Weights of a small transformer language model: 25.9M parameters, no biases in attention or MLP.
MLP neurons of a small language model. Each row is named by its layer, matrix (gate and up: input weights) and neuron, and shows model dimensions 16-111. Each number is 200 + 30 x the weight over its row's rms, rounded and kept within 0 to 999. A neuron's up and down rows have the sign that makes its largest values positive.
A block is one neuron, or neurons of one layer that tend to fire together. Before each block is what it responds to, as a language model described it from the Wikipedia text at the highest values.

Responds to: Ordinal suffix completion
L9.gate340,222,248,263,222,155,192,181,206,197,203,90,216,235,238,211,197,266,205,195,209,243,225,243,199,205,189,240,145,229,224,196,215,143,220,168,150,198,158,182,221,184,165,166,233,139,263,152,168,168,192,216,223,226,254,216,168,225,150,234,182,186,272,234,216,184,160,168,212,170,204,181,235,202,174,177,201,222,185,196,164,216,201,169,223,193,189,193,248,208,196,175,247,238,208,147,187
L9.up340,204,186,226,203,265,241,243,201,190,271,147,192,196,216,174,249,176,203,192,224,206,193,180,159,185,169,196,224,194,248,171,127,204,211,242,183,260,200,196,237,178,168,184,205,237,241,257,194,214,140,221,189,210,225,133,180,238,251,221,220,202,180,212,133,197,172,179,216,244,188,193,179,176,262,170,209,180,149,221,198,184,179,181,213,160,203,232,210,190,233,242,120,151,235,214,166
L9.gate361,242,209,222,189,178,237,240,203,239,202,215,237,169,207,234,215,185,168,241,167,152,235,224,203,254,189,200,260,229,164,162,175,196,203,204,191,218,208,267,226,255,230,164,157,197,193,187,150,152,185,209,204,172,257,172,231,209,210,192,161,176,251,195,206,273,160,203,152,198,227,212,122,225,216,225,200,172,243,170,186,171,221,186,199,203,159,199,213,217,200,199,191,215,158,197,214
L9.up361,200,148,189,173,183,210,203,189,219,227,201,212,187,253,136,206,215,191,195,191,185,223,189,201,204,129,173,235,202,175,171,209,233,238,201,223,244,177,248,188,202,223,160,170,242,253,214,168,195,193,198,245,180,222,175,175,195,225,212,138,174,205,228,204,188,171,176,175,174,171,195,198,267,267,206,192,268,237,235,130,218,222,203,202,186,165,243,230,170,126,287,188,204,174,147,212
L9.gate952,199,155,219,199,157,199,174,215,208,269,189,224,209,221,243,186,148,154,181,234,265,203,221,179,230,223,228,150,181,246,189,166,193,199,216,211,203,162,200,261,173,138,181,243,177,243,215,219,193,178,158,189,230,193,200,244,204,200,220,191,173,224,194,248,198,150,233,170,168,267,159,185,185,205,195,242,184,211,239,182,192,242,168,253,181,235,218,245,171,179,238,161,194,195,146,225
L9.up952,157,194,243,174,211,167,205,210,172,191,175,200,229,218,219,182,198,216,194,122,183,205,224,187,175,228,239,171,181,239,214,197,221,165,180,165,228,194,195,224,206,145,186,149,179,188,211,203,173,247,129,228,226,186,178,150,159,186,190,164,221,225,225,248,176,153,227,142,197,181,151,195,232,184,173,171,226,230,210,197,148,237,176,200,167,247,215,196,182,153,200,148,249,172,187,194
L9.gate1065,215,182,204,201,212,139,228,177,188,178,174,191,236,227,200,217,212,179,174,210,146,212,196,218,248,155,133,186,215,184,200,186,195,209,164,169,195,223,210,271,208,227,119,215,165,185,178,187,168,270,238,215,136,183,177,207,206,199,235,154,243,162,173,219,194,224,171,179,242,194,155,197,224,222,227,141,189,209,190,162,228,216,175,255,212,243,196,211,211,251,205,206,244,207,222,241
L9.up1065,190,224,214,181,232,189,279,202,182,199,213,197,201,186,197,223,189,170,222,250,182,230,169,196,185,186,179,183,232,229,179,205,162,214,223,195,191,194,168,210,193,233,158,248,160,171,200,185,212,217,205,168,192,214,198,184,201,157,190,175,277,182,225,186,224,259,184,194,182,174,195,196,191,204,211,206,139,172,198,171,205,224,179,277,218,223,227,268,224,217,201,146,199,198,195,213

Responds to: Adverb and degree modifiers
L9.gate193,171,224,202,181,233,217,201,230,198,209,191,204,192,262,271,179,178,181,222,212,239,246,197,173,220,195,172,164,183,212,183,178,213,189,205,178,255,248,218,198,268,222,191,185,218,200,246,231,202,184,229,221,217,247,225,229,141,227,188,161,170,186,190,147,192,172,259,233,242,258,210,257,247,235,168,244,219,169,172,208,213,166,201,194,187,164,157,188,199,188,190,204,188,217,261,221
L9.up193,192,221,177,169,253,183,236,181,207,188,224,225,187,225,264,145,180,242,184,196,209,206,197,162,210,222,160,205,211,202,193,191,247,178,206,175,199,150,259,215,194,192,185,201,205,183,230,184,180,210,187,238,220,229,183,209,168,173,218,188,203,173,242,179,167,168,241,162,246,184,216,187,234,240,183,265,252,139,167,199,238,200,196,174,213,228,198,234,193,199,181,230,239,205,193,194
L9.gate764,235,188,174,239,258,177,195,224,202,191,174,209,184,141,284,186,227,197,167,185,189,177,256,180,239,220,230,243,176,206,199,196,248,210,203,201,195,234,218,227,179,208,155,188,184,229,217,190,138,186,220,206,169,214,168,208,201,218,241,173,153,218,136,219,246,138,170,165,230,232,188,223,209,215,198,188,173,150,204,219,229,164,150,211,236,217,217,165,190,199,182,174,192,200,201,185
L9.up764,186,259,196,172,232,196,182,173,227,169,215,194,190,240,216,225,219,164,162,199,172,219,262,182,125,200,187,283,239,264,261,174,194,182,222,216,211,204,251,212,182,262,201,203,187,198,241,207,169,160,168,235,179,197,169,212,125,163,200,195,204,171,154,226,186,174,232,212,146,207,232,186,197,231,218,176,203,225,190,180,153,227,192,199,207,140,199,199,193,155,195,235,211,247,244,252
L9.gate1099,200,179,185,185,175,182,280,221,202,211,255,193,179,197,233,212,232,172,217,253,143,184,217,181,206,164,192,185,222,213,188,215,209,229,216,148,156,229,223,185,195,217,220,225,202,181,167,183,184,218,213,208,165,180,181,183,172,200,211,253,229,198,149,232,207,159,268,235,251,153,224,207,175,220,197,233,204,219,176,248,143,122,141,221,215,204,175,195,169,209,176,215,227,182,201,207
L9.up1099,145,175,192,239,215,225,228,218,205,235,258,192,199,214,236,231,216,222,185,227,166,189,255,193,229,174,256,129,210,242,257,155,201,200,168,208,182,173,247,215,201,208,223,202,202,165,209,207,187,181,212,193,204,162,176,216,143,190,228,160,191,146,168,203,207,186,269,222,232,184,210,251,197,169,206,176,204,201,185,228,171,151,132,184,182,214,210,214,220,230,190,197,242,212,214,252
L9.gate1208,190,229,172,238,226,202,164,193,213,234,195,159,187,206,178,194,205,284,184,213,210,216,215,184,229,177,214,201,196,228,248,215,162,137,157,227,193,216,207,267,196,214,231,144,228,223,241,180,181,244,244,243,227,209,208,252,199,198,154,179,165,208,202,234,171,232,228,160,216,247,200,205,251,224,196,178,194,201,203,188,161,221,151,164,237,205,292,168,216,155,239,180,174,203,191,216
L9.up1208,179,200,200,190,166,163,232,256,209,126,222,205,177,209,181,166,230,234,186,167,147,188,151,207,187,175,262,219,183,234,197,228,184,227,196,222,157,237,174,170,187,183,215,199,174,195,219,217,196,215,208,174,242,136,207,176,184,194,219,203,243,221,256,199,122,253,242,194,192,183,222,228,226,239,210,240,211,237,246,144,247,198,213,214,202,233,188,170,207,227,194,194,231,242,169,187

Responds to: Ordinal suffixes, word-internal pieces
L7.gate970,212,151,257,219,238,215,229,183,176,180,192,181,195,206,215,237,219,207,226,189,169,228,197,204,242,196,236,232,203,160,189,220,173,173,186,179,240,203,199,198,189,159,216,149,160,224,250,149,232,220,200,233,183,230,187,180,165,217,194,163,235,175,254,213,178,168,193,201,225,188,199,234,244,171,256,219,205,162,224,181,180,192,203,222,233,167,247,250,198,153,234,174,227,210,195,219
L7.up970,202,202,118,225,223,212,243,210,182,159,190,215,203,222,196,188,149,209,221,190,188,203,222,216,208,191,246,224,215,188,172,208,128,202,165,181,228,249,210,228,168,187,223,223,170,177,215,166,182,182,213,248,204,168,163,215,174,160,185,201,217,225,243,207,217,160,167,185,177,220,205,242,196,194,249,199,195,172,202,215,195,194,184,226,205,206,255,158,182,205,188,179,233,181,203,195
L7.gate985,194,190,242,163,226,212,165,265,174,225,165,222,173,215,265,215,223,203,155,232,216,232,221,223,169,193,298,254,223,222,221,181,147,209,188,162,243,206,167,189,186,182,167,216,222,208,190,150,207,246,163,188,238,215,190,167,229,194,206,164,200,230,191,259,195,176,141,169,235,207,188,220,194,181,247,154,207,210,187,207,180,173,172,218,192,214,213,228,210,183,196,220,211,188,169,172
L7.up985,199,231,186,186,244,221,171,209,211,236,178,224,221,215,167,218,256,182,202,211,189,202,229,195,200,186,181,179,182,251,170,177,143,156,191,229,201,197,188,216,182,218,146,197,210,207,179,200,161,170,205,229,181,155,222,175,196,231,141,177,206,213,209,203,180,201,180,252,231,218,189,243,251,206,180,153,164,180,191,119,189,197,215,273,235,152,211,208,248,205,210,224,201,237,202,184

Responds to: Mid-word "th" fragment
L3.gate17,269,212,237,252,219,198,225,158,227,188,153,194,150,194,110,247,207,199,204,233,229,199,207,217,206,201,177,180,160,142,239,186,196,172,228,205,220,208,203,231,157,176,245,178,240,166,173,272,205,232,216,179,174,202,234,228,169,183,183,186,190,234,225,220,159,138,208,218,203,216,235,167,191,185,162,223,216,227,189,223,238,236,159,187,180,180,223,172,229,109,219,189,134,180,207,234
L3.up17,182,234,202,230,219,226,224,184,171,194,214,255,202,228,187,152,161,227,207,210,204,185,126,222,195,206,156,235,171,223,128,193,209,211,196,200,220,209,246,228,241,195,172,207,201,188,157,211,222,175,185,193,241,208,183,160,160,225,191,171,220,193,265,197,194,183,175,200,183,226,188,172,215,158,189,202,191,184,154,161,231,142,240,182,199,164,184,233,191,218,156,231,207,177,151,173
L3.gate99,141,223,227,214,257,249,235,236,168,171,190,163,162,173,212,161,216,195,205,223,237,175,191,190,224,136,214,157,249,254,231,195,236,172,191,174,165,157,168,201,181,213,176,218,228,203,175,196,185,187,174,200,175,168,207,204,222,215,191,234,205,231,220,232,176,190,209,159,182,236,209,202,201,202,179,189,203,220,214,208,184,175,195,210,251,174,205,158,168,195,244,155,184,188,224,212
L3.up99,219,187,184,261,235,186,241,248,200,198,189,200,181,195,138,152,205,207,209,202,246,164,277,182,182,205,202,231,195,251,231,174,208,197,223,225,144,179,134,236,213,176,150,205,254,185,237,189,233,220,233,197,173,211,239,208,175,222,219,177,206,212,181,201,190,243,229,186,164,215,157,183,227,194,185,204,240,189,199,188,181,154,186,182,219,212,136,206,173,236,193,200,214,190,193,201
L3.gate464,199,223,177,249,216,182,131,200,211,162,223,187,199,223,181,200,214,207,227,266,225,142,163,241,215,199,166,254,158,229,181,189,196,260,208,211,161,172,210,205,201,195,195,224,156,188,177,227,186,168,228,222,136,138,201,184,190,201,236,196,160,205,141,229,144,238,218,189,210,155,217,200,212,217,215,191,159,226,153,207,142,214,200,174,179,170,223,189,199,223,188,247,193,178,189,190
L3.up464,195,238,174,167,185,174,201,206,202,139,171,217,216,171,183,201,154,200,174,236,262,148,182,205,182,227,221,251,199,196,219,200,197,211,187,223,147,222,203,100,178,243,190,251,188,218,153,191,228,161,197,204,150,169,221,256,241,219,200,206,199,233,226,218,199,228,199,174,197,157,236,207,241,201,185,195,250,159,191,201,153,233,216,222,214,207,158,212,207,202,173,164,212,184,196,212
L3.gate624,180,161,189,233,207,146,125,158,252,188,220,161,185,205,173,177,241,168,210,254,217,172,202,220,199,234,206,179,207,233,209,221,185,232,176,213,157,204,201,157,192,223,220,180,178,168,213,149,231,162,202,189,148,202,184,181,211,215,247,219,182,193,138,173,195,172,173,195,227,188,187,139,244,163,203,210,166,198,191,231,133,179,197,256,191,162,210,179,211,189,195,182,199,202,208,208
L3.up624,203,187,202,223,177,151,253,267,233,176,150,168,248,210,177,143,186,255,250,184,172,242,215,222,184,218,221,234,176,203,200,244,215,210,183,228,212,200,228,194,187,175,213,136,237,220,232,203,250,114,198,188,138,201,170,196,231,186,184,189,235,209,221,229,165,214,151,155,215,252,222,199,229,214,196,248,184,229,201,203,151,140,208,186,214,239,152,256,170,155,178,129,179,162,193,233
L3.gate748,260,266,193,167,247,202,190,177,185,151,215,216,185,168,178,190,145,215,165,142,223,232,230,226,216,181,194,171,170,227,192,180,152,202,168,234,236,216,220,233,193,126,195,158,172,157,201,230,248,176,166,194,182,213,230,174,205,179,151,231,198,233,258,209,199,182,226,246,188,232,194,243,182,225,162,219,171,160,195,256,185,208,162,206,211,209,229,193,267,187,198,207,229,218,213,161
L3.up748,154,199,233,148,204,180,159,217,177,187,166,224,180,175,208,199,215,190,226,159,225,183,250,203,159,222,170,255,190,212,163,152,208,203,208,226,178,209,209,199,161,242,223,166,153,161,166,232,166,153,169,160,246,165,232,197,168,204,237,198,183,158,248,216,261,212,189,251,205,177,212,214,189,244,233,197,146,238,194,258,202,183,228,190,201,204,135,182,222,213,218,204,202,253,192,209
L3.gate991,196,164,161,117,233,164,180,210,200,190,189,165,266,230,172,235,240,220,162,174,203,175,233,202,205,193,203,200,197,183,239,201,168,176,224,194,194,171,180,180,123,220,172,168,132,205,156,174,235,194,232,230,205,218,233,268,185,244,171,193,224,237,193,230,206,239,202,243,203,201,172,231,197,208,173,228,219,172,185,166,192,245,186,173,203,184,166,117,170,162,201,171,167,157,232,214
L3.up991,234,161,218,154,208,159,207,192,217,187,227,187,266,175,168,215,244,219,233,247,185,206,222,214,190,211,205,233,186,212,136,202,154,199,197,197,186,152,214,190,187,142,202,163,180,172,180,222,262,198,210,144,263,193,215,214,234,222,215,176,197,223,160,204,188,196,247,223,203,230,192,207,227,223,236,203,211,174,253,248,188,182,166,120,248,221,221,163,151,172,206,208,169,166,177,207
L3.gate1037,220,180,194,168,214,194,200,167,178,244,186,216,210,171,250,187,171,197,161,169,193,178,214,258,214,204,229,203,169,220,183,159,216,198,191,172,196,231,175,255,193,193,288,283,218,180,174,135,252,170,217,256,225,226,189,245,188,204,225,188,175,187,261,192,242,163,225,176,229,190,236,211,159,186,189,260,216,183,178,161,192,197,187,170,232,162,202,202,180,212,257,152,221,214,181,231
L3.up1037,197,207,168,216,229,185,243,205,202,232,133,217,214,215,198,179,235,190,259,162,198,202,204,212,193,184,149,182,196,185,224,173,158,210,172,174,192,159,204,197,261,196,187,204,249,195,199,220,172,238,198,207,267,217,191,123,185,213,159,260,197,185,245,221,207,220,258,189,181,133,211,240,230,231,209,244,239,203,133,243,203,232,198,275,188,190,226,181,176,171,187,204,224,164,153,207
L3.gate1109,187,209,169,225,217,220,209,188,194,231,280,205,202,177,223,244,204,162,163,201,161,201,204,217,185,135,199,195,200,265,197,241,226,216,155,152,200,188,224,209,258,237,175,146,165,160,182,206,144,214,141,229,210,159,180,160,185,226,246,213,157,223,195,172,224,178,182,171,181,167,194,242,196,195,198,159,195,183,186,256,174,202,160,208,210,201,131,234,223,194,242,246,239,247,201,184
L3.up1109,197,228,217,245,184,207,262,204,209,178,179,209,220,213,244,223,174,223,186,160,228,146,195,186,196,200,180,149,197,156,177,233,192,202,232,206,162,187,168,214,192,212,236,205,208,225,202,198,192,179,134,197,195,236,197,188,205,195,195,185,222,194,222,171,186,205,183,176,202,170,244,255,150,201,167,197,144,219,189,161,186,211,207,219,166,235,218,241,185,186,160,228,219,171,213,207

Responds to: Mid-word continuation pieces
L7.gate814,207,139,212,248,184,157,199,201,193,178,217,172,169,220,218,227,167,203,223,178,224,220,216,155,201,238,205,191,197,210,191,192,178,186,207,185,273,213,209,217,248,212,165,173,200,235,211,214,223,246,191,241,216,244,203,144,239,236,166,144,217,186,198,237,219,200,161,207,238,199,224,147,202,203,264,230,195,167,194,203,234,160,201,178,252,141,204,229,194,235,137,210,173,238,209,232
L7.up814,195,219,195,211,220,238,223,168,189,192,250,176,225,182,217,180,239,145,250,205,224,174,177,212,221,173,200,202,148,172,198,183,200,198,186,197,245,200,207,313,217,245,192,200,184,175,198,215,162,234,202,244,190,205,228,178,172,174,238,269,281,228,227,200,176,202,176,235,221,152,228,169,189,215,169,177,136,229,161,234,219,181,181,186,164,185,249,212,229,184,185,208,241,222,228,153
L7.gate1152,211,144,184,245,259,192,210,179,158,173,256,211,198,229,193,216,170,207,202,198,189,209,180,188,232,238,279,178,191,167,196,210,194,163,213,193,197,200,188,229,157,197,167,134,206,182,222,204,180,204,245,253,187,220,130,184,194,212,215,144,204,211,227,179,183,189,201,197,226,200,168,229,208,193,206,187,155,212,227,191,238,165,207,203,204,197,172,154,192,197,212,181,300,202,243,200
L7.up1152,192,239,173,237,192,274,174,231,210,203,236,189,143,191,231,193,254,192,242,198,135,186,175,224,184,228,201,227,174,147,218,198,223,196,206,208,190,220,195,244,238,135,167,236,211,181,197,238,167,240,211,160,190,143,161,169,250,197,188,176,202,167,242,215,93,162,258,226,231,203,217,160,241,236,246,201,227,230,219,202,218,192,166,198,192,207,190,195,209,219,216,176,204,190,167,265

Responds to: Word-final suffix pieces
L3.gate519,200,168,212,162,183,208,209,189,227,183,240,209,214,176,198,199,174,203,229,197,129,180,271,167,266,224,172,214,173,201,223,143,158,202,181,221,219,197,158,195,167,187,223,197,203,189,200,164,187,207,200,225,201,159,188,213,138,171,190,187,183,194,166,166,215,212,251,177,190,185,204,207,203,244,231,232,228,173,170,251,232,183,194,191,178,268,164,197,196,158,217,174,188,181,179,165
L3.up519,226,178,162,145,233,217,176,200,170,210,171,183,232,169,119,239,159,153,211,236,201,201,109,185,174,232,171,203,231,180,211,197,196,229,175,172,162,186,224,216,238,237,180,140,174,223,228,200,176,219,192,203,155,189,198,164,182,211,229,166,197,269,185,300,191,218,213,181,161,211,175,163,212,212,241,216,219,198,145,200,240,243,246,221,230,197,213,237,256,250,187,227,177,220,189,189
L3.gate596,229,210,214,161,234,197,229,263,229,155,203,196,203,227,161,187,245,226,189,181,220,179,168,208,188,225,139,186,229,172,149,184,228,146,239,231,238,198,206,209,186,172,245,204,194,206,208,199,168,197,189,177,137,162,237,230,215,197,180,223,216,178,177,169,196,143,257,197,195,197,221,222,238,211,199,235,188,237,163,248,212,205,201,161,264,189,230,202,180,226,209,238,201,240,167,207
L3.up596,210,262,197,210,233,187,190,226,210,169,193,184,173,185,174,258,194,223,208,197,165,181,215,238,214,164,204,175,203,209,176,157,234,204,180,210,239,193,223,228,192,251,229,162,218,232,167,232,214,189,193,153,210,238,220,269,252,180,143,167,223,192,232,171,177,124,209,166,254,160,163,239,188,188,255,186,208,154,150,221,204,161,226,127,221,197,271,196,208,172,193,202,202,221,160,217
L3.gate952,188,185,247,146,225,250,155,187,206,182,207,200,190,216,239,178,195,205,242,230,216,186,207,158,196,234,208,185,210,193,203,199,199,243,276,171,226,267,205,222,212,219,227,229,197,207,245,234,172,165,140,204,190,155,177,231,217,212,214,168,180,234,209,185,243,239,220,199,175,225,194,139,204,217,206,258,147,262,218,206,190,195,244,206,259,187,236,241,242,225,210,244,215,192,227,170
L3.up952,183,172,178,223,190,221,197,209,172,178,167,192,236,166,175,249,146,174,254,200,198,193,207,194,210,170,230,192,224,233,143,248,174,223,229,117,149,207,186,217,215,214,192,201,226,262,254,219,223,200,188,213,182,200,159,192,170,194,224,238,197,189,214,225,189,185,132,156,190,176,228,179,231,192,218,285,204,161,237,246,192,268,247,251,197,183,178,199,203,161,177,226,241,202,265,190
L3.gate994,173,202,238,194,230,184,185,248,180,206,172,208,170,203,150,171,181,222,219,173,238,249,188,184,210,143,195,122,192,160,202,174,246,181,249,244,193,195,182,214,219,233,214,177,191,231,227,105,232,233,179,206,207,237,205,205,225,236,170,189,215,201,247,201,212,191,163,254,234,126,237,251,256,166,166,176,221,214,134,188,192,218,179,211,188,222,207,236,196,168,151,181,166,175,175,155
L3.up994,222,241,146,225,250,229,183,226,172,196,183,252,212,166,189,239,194,210,224,179,188,210,233,228,202,172,185,176,190,188,180,198,142,221,218,222,198,178,190,157,178,156,235,205,165,218,238,176,207,194,180,183,218,219,207,210,225,143,173,198,176,224,143,149,209,129,195,225,196,262,118,209,181,200,180,258,183,227,194,184,215,184,165,202,255,266,205,210,183,196,206,230,208,207,216,175
L3.gate1007,165,212,213,231,210,213,216,216,196,172,164,196,208,197,172,231,240,251,184,231,182,217,204,183,196,196,243,170,224,166,218,204,271,125,157,194,155,183,200,175,223,237,227,193,168,179,178,181,192,190,204,253,211,203,148,262,190,172,219,206,186,147,173,195,198,147,232,220,198,174,203,182,178,183,194,203,183,203,207,204,249,210,229,204,154,195,216,240,201,159,189,200,177,196,251,250
L3.up1007,226,199,197,233,169,195,269,205,197,221,190,181,152,151,180,177,220,235,126,210,156,200,165,194,218,225,232,109,199,195,216,225,220,228,201,164,219,159,169,165,257,235,206,205,191,198,202,168,173,221,179,187,184,242,220,197,198,195,203,189,229,157,192,239,273,197,234,214,186,175,250,175,186,216,256,201,166,181,150,236,186,184,210,148,249,190,192,232,215,205,155,213,211,197,261,216
L3.gate1029,238,210,215,211,199,146,170,191,222,230,192,232,184,191,223,250,219,196,177,220,191,185,157,203,229,189,229,185,187,200,175,216,245,238,180,184,195,250,210,137,159,162,195,182,206,203,162,184,182,178,277,231,203,199,198,228,204,211,249,171,257,184,195,254,190,198,218,200,224,175,257,245,191,215,221,247,208,184,163,189,202,192,169,232,194,196,263,151,163,195,201,228,276,248,208,208
L3.up1029,189,175,210,174,234,189,188,185,171,218,246,239,137,159,191,224,183,185,193,207,208,206,195,177,258,231,209,182,168,213,199,228,142,211,264,202,261,199,211,223,133,192,199,137,230,242,228,275,208,226,240,178,165,216,205,240,234,195,225,181,149,171,216,146,174,139,166,191,168,242,215,191,187,188,198,198,229,175,192,200,175,204,194,188,210,213,190,197,221,211,152,216,219,206,144,202
L3.gate1051,173,170,192,158,224,205,216,167,184,209,188,238,163,148,164,210,262,161,161,205,186,156,202,192,228,162,168,187,212,197,157,198,162,196,222,223,221,202,196,191,234,180,209,219,268,148,209,191,190,206,172,242,186,168,138,152,173,237,216,272,141,241,214,199,208,149,206,146,194,257,263,168,173,198,185,231,178,192,219,199,224,179,183,216,211,213,216,183,186,208,232,247,170,194,154,216
L3.up1051,172,206,209,183,183,168,241,172,198,249,194,178,215,189,184,193,240,174,146,222,148,184,200,216,145,193,217,229,150,197,170,243,220,189,160,183,204,172,171,211,235,216,217,193,228,233,204,171,233,237,158,170,229,180,195,169,250,137,185,148,224,195,159,183,130,219,177,217,213,209,153,228,181,167,213,161,199,222,246,176,255,262,191,214,183,228,227,197,263,249,201,212,176,220,253,207
L3.gate1157,182,212,203,102,191,243,169,257,178,151,163,228,226,201,235,211,184,213,218,153,227,182,248,226,195,250,200,163,149,247,152,206,198,217,185,234,175,222,224,205,214,181,240,265,224,211,167,259,196,170,215,175,170,277,212,194,224,191,146,121,207,212,247,154,166,245,232,145,188,280,161,208,249,210,191,209,187,216,119,216,194,174,191,208,210,214,222,196,203,213,216,130,207,207,162,183
L3.up1157,213,200,180,188,209,197,193,224,216,187,211,183,237,210,199,149,180,232,155,202,240,171,211,192,220,191,207,211,189,233,282,205,137,191,205,193,241,125,203,240,209,149,193,161,162,219,161,210,193,225,193,224,181,193,190,235,179,168,131,174,220,219,253,180,240,150,166,208,193,193,158,289,194,182,136,191,239,217,211,188,159,113,180,247,226,209,252,233,195,151,230,194,255,148,269,173